Weights of a small transformer language model: a variant of Muon for these matrices.
MLP neurons of a small language model. Each row is named by its layer, matrix (up: input weights) and neuron, and shows model dimensions 16-143. Each number is 200 + 20 x the weight over its row's rms, rounded and kept within 0 to 999.
Before each neuron's rows, "fires after" lists the tokens most often just before its 100 highest values on Wikipedia text that the model never trained on; "fires in" lists the words (lower case) most often at its 100 highest values on Wikipedia text that the model never trained on.

fires after: " b", " B", "d"
fires in: "best", "band", "battle", "biggest", "big"
L2.up425,185,212,209,198,198,222,165,212,186,191,194,193,243,200,209,221,169,221,220,185,215,221,185,202,229,182,207,201,226,180,199,170,206,189,188,204,207,187,191,203,158,227,184,206,232,179,225,183,212,200,149,203,171,173,223,201,195,198,235,192,195,207,229,203,227,219,173,205,197,206,205,191,213,157,227,187,226,217,222,233,215,164,207,185,179,229,190,180,206,200,204,228,164,174,213,187,182,203,245,191,165,201,203,174,203,192,181,196,210,229,188,198,219,226,193,215,235,181,208,199,212,212,205,218,219,197,212,196

fires after: "e", "ar", "ot", "y", "i"
fires in: "people", "both", "various", "enemy", "taolu", "lymphoblastic"
L2.up719,201,201,235,169,218,219,184,214,212,210,191,202,210,220,205,152,225,183,210,221,173,221,210,211,216,222,222,218,212,233,169,221,206,170,210,163,222,177,177,199,213,160,236,185,213,195,202,191,185,194,204,191,172,178,171,161,249,172,177,181,200,179,212,163,204,212,191,202,213,215,192,204,221,200,188,214,248,196,216,191,215,211,188,220,179,204,235,199,240,227,211,222,201,194,199,214,205,200,176,198,205,211,223,203,213,211,205,222,172,210,199,197,175,211,180,221,220,215,204,218,194,217,210,183,162,190,190,185

fires after: "at", " B", " b", "av", "g", "ad"
fires in: "best", "of", "latin", "heavy", "first"
L2.up412,169,186,184,177,224,177,185,211,175,158,184,187,212,198,224,226,210,187,234,186,193,232,232,190,228,183,208,199,221,198,227,187,200,206,186,193,220,203,188,201,146,200,187,222,240,200,198,204,202,226,228,186,177,198,204,210,162,227,236,214,194,210,216,164,195,201,210,174,184,213,214,169,209,212,202,192,174,179,192,227,187,185,210,187,216,212,213,211,222,233,216,218,173,219,222,213,249,207,224,183,203,186,208,233,194,171,181,207,196,190,194,209,243,237,186,231,189,217,184,201,215,189,233,189,186,209,195,238

fires after: ".", ",", " an", " that", "I", "h"
fires in: "it", "this", "he"
L2.up301,189,221,199,201,189,182,193,239,225,216,176,194,209,192,215,225,214,202,255,218,209,187,219,204,192,168,183,203,192,181,220,200,221,195,183,174,159,209,169,194,175,204,180,221,187,178,188,207,230,190,220,149,182,186,224,210,228,238,210,189,200,187,176,235,189,194,183,197,202,181,217,215,192,222,209,164,191,221,178,197,238,208,205,188,212,184,236,211,203,257,192,205,205,229,211,176,212,190,208,209,202,210,221,173,177,175,198,203,203,188,171,159,207,191,190,183,170,192,232,187,209,212,177,238,170,232,206,200

fires after: " f", " o", " b", " O", " C", "cc"
fires in: "based", "found", "founded", "owner", "operations", "created"
L2.up108,242,202,195,176,201,192,221,234,211,229,203,250,226,183,173,184,191,193,198,199,161,208,192,205,178,197,205,185,208,192,188,161,170,194,157,173,203,217,177,211,188,209,174,211,206,182,192,209,172,205,202,191,181,204,183,198,180,173,205,190,210,188,196,207,185,224,202,245,243,216,224,184,202,157,192,193,201,181,192,189,188,229,222,189,180,166,205,210,179,215,201,177,195,245,202,216,241,213,160,201,183,187,204,181,198,224,204,207,216,174,211,163,202,211,208,189,210,222,203,223,192,211,228,208,195,210,203,186

fires after: " se", "is", " are", "ess", "im", "ed"
fires in: "season", "division", "professional", "area", "areas"
L2.up274,172,199,173,190,189,206,209,197,219,210,226,232,210,158,198,178,169,221,169,194,179,220,192,227,222,205,208,202,171,208,180,187,202,232,216,179,197,176,222,225,196,162,211,230,189,172,191,221,188,250,186,196,215,190,182,226,183,180,183,211,189,201,194,237,210,215,188,206,214,189,218,183,189,229,162,197,151,197,223,217,171,170,183,195,209,207,191,199,222,252,189,161,204,190,213,199,217,221,166,212,190,232,237,209,207,188,176,188,203,216,222,216,223,189,179,224,186,211,200,196,213,202,219,179,219,177,209,202

fires after: ",", " h", "h", " H", " he", "a"
fires in: "but", "however", "how", "behind", "because", "having"
L2.up55,164,209,234,207,189,181,216,231,194,171,191,205,207,224,207,215,222,234,208,171,192,220,197,207,193,185,209,195,178,215,195,191,189,166,171,195,195,228,220,165,201,174,165,193,198,188,200,215,232,179,196,200,204,204,217,191,235,231,201,219,191,224,164,189,236,184,221,214,210,191,172,208,179,203,204,176,209,161,223,230,243,192,197,228,183,167,218,184,219,185,220,242,167,198,175,210,214,162,225,175,199,217,205,218,205,190,171,184,220,194,215,179,166,219,167,197,181,220,232,160,172,221,213,159,211,213,203,214

fires after: " N", " ", " St", " B", " W"
fires in: "national", "state", "best", "established", "west"
L2.up486,202,225,201,212,224,228,186,177,218,211,178,199,226,183,226,218,217,219,226,208,238,235,201,213,215,201,208,213,194,210,219,216,199,214,169,177,190,204,208,179,180,199,191,215,193,202,178,230,166,173,195,194,180,200,239,199,193,203,147,219,191,198,231,216,186,189,213,222,251,241,189,182,160,215,212,176,183,174,196,200,208,212,220,209,172,232,181,191,189,221,188,183,190,213,207,208,219,187,202,201,205,226,190,234,226,203,161,213,219,222,224,187,184,184,191,169,200,227,212,202,193,230,194,223,206,163,182,214

fires after: " o", " O", "O", " b", " sp"
fires in: "on", "out", "based", "over", "spent"
L2.up72,227,190,199,226,187,155,222,194,182,214,233,231,206,161,217,178,240,200,228,205,208,195,198,207,224,175,217,179,206,181,165,168,190,191,186,180,191,204,204,208,216,206,180,190,231,180,187,204,206,205,199,211,190,200,190,201,186,183,192,232,217,177,210,195,173,197,237,221,183,204,201,179,212,183,200,146,223,213,204,191,205,191,214,234,214,203,189,181,167,194,177,207,212,205,245,187,180,168,200,185,192,224,194,151,217,198,188,210,200,221,223,195,194,199,195,241,195,186,232,200,177,195,194,164,195,211,199,203

fires after: ".", ",", ")."
fires in: "it", "which", "who"
L2.up21,193,200,186,209,175,194,201,222,198,166,187,238,218,208,210,258,177,191,195,234,178,186,218,230,193,235,182,183,205,206,199,189,204,181,188,195,220,170,190,192,213,186,187,194,181,214,202,204,178,175,184,193,171,185,177,209,193,212,215,206,210,175,149,186,204,216,237,181,166,194,176,223,217,207,220,158,198,224,233,193,208,218,222,243,203,179,149,212,209,204,185,221,172,182,203,202,187,197,220,181,191,200,233,222,196,191,215,193,188,206,202,159,241,182,211,194,188,184,204,198,219,204,168,232,211,185,196,218

fires after: " h", ",", " m", " he", " U", " le"
fires in: "while", "whose", "what", "having", "uk", "heavy"
L2.up300,232,196,217,193,193,196,162,181,195,174,188,160,167,180,224,203,188,218,208,202,172,248,208,212,215,206,239,220,177,197,223,192,186,221,177,195,184,213,178,206,188,224,217,247,188,172,192,224,200,198,218,211,237,180,182,213,222,205,186,185,227,166,201,161,187,168,196,212,215,184,175,197,184,214,189,176,194,244,213,210,222,211,225,207,209,169,219,198,205,173,190,190,200,189,186,169,191,181,220,196,228,215,239,211,187,184,202,177,222,211,198,171,223,203,223,195,183,227,191,166,185,201,179,210,212,223,184,202

fires after: " le", " r", " a", " ro", " gr"
fires in: "round", "railway", "role", "leading", "lead", "ground"
L2.up423,183,211,194,190,233,229,207,177,205,209,208,171,216,226,195,201,206,187,173,169,152,217,234,184,217,159,178,201,198,173,179,171,212,173,203,204,183,201,189,222,217,206,227,219,194,228,210,191,184,192,165,205,187,207,234,189,209,234,216,194,185,215,170,188,187,254,170,169,185,173,160,215,208,230,185,223,222,177,188,228,195,169,191,192,224,174,200,224,183,192,194,215,196,207,195,220,247,203,195,202,200,200,246,171,189,218,183,203,204,202,192,205,209,211,148,212,180,221,170,214,192,182,169,221,173,170,186,191

fires after: " the", " a", "f", "m", "ro", " ex"
fires in: "united", "age", "among", "across", "african", "africa"
L2.up545,190,222,213,186,175,201,225,189,191,193,171,190,209,212,173,223,194,220,189,181,204,183,165,209,193,163,237,169,216,240,193,179,224,231,179,149,174,215,186,198,236,184,191,178,168,176,183,238,195,211,187,185,203,194,198,226,176,222,224,207,207,230,204,214,180,184,187,187,218,171,161,219,204,234,163,169,211,196,175,203,182,184,216,206,160,228,195,213,208,199,205,228,221,185,208,187,195,206,169,188,227,246,224,190,187,226,198,214,197,173,206,178,198,189,191,182,176,199,194,219,203,211,218,218,155,179,207,224

fires after: " d", " s", "p", " part", "in", " y"
fires in: "during", "administration", "episode", "partnership", "episodes", "young"
L2.up449,203,185,200,209,200,171,180,216,185,183,211,200,221,208,240,202,225,199,188,232,209,173,164,202,185,228,186,185,190,198,242,225,219,196,183,176,200,197,206,183,224,238,221,219,211,173,240,205,206,204,191,193,214,210,228,181,206,162,206,212,199,194,189,228,176,207,199,209,180,200,219,175,159,178,209,204,214,227,215,239,196,204,238,234,199,196,154,203,193,212,198,214,198,163,196,202,174,222,195,190,251,208,165,188,186,206,224,193,181,225,182,189,199,213,208,239,169,206,191,175,192,188,198,191,229,240,184,194

fires after: " m", "ov", " M", "a", "od"
fires in: "moved", "magazine", "movement", "mission", "modern", "movie"
L2.up755,217,173,204,237,213,208,207,164,200,170,208,202,204,187,213,160,204,190,182,207,189,206,245,242,191,216,207,198,223,168,205,210,203,196,179,239,210,193,221,179,183,178,196,203,215,207,185,233,164,196,198,233,173,216,194,216,219,206,226,211,224,227,201,171,204,217,232,187,190,156,187,228,200,214,184,211,180,233,219,201,163,177,215,195,184,235,235,203,253,185,200,168,177,223,211,213,209,224,231,206,207,208,181,159,188,185,233,218,199,234,194,216,218,185,217,219,182,197,219,228,197,210,221,195,200,212,200,220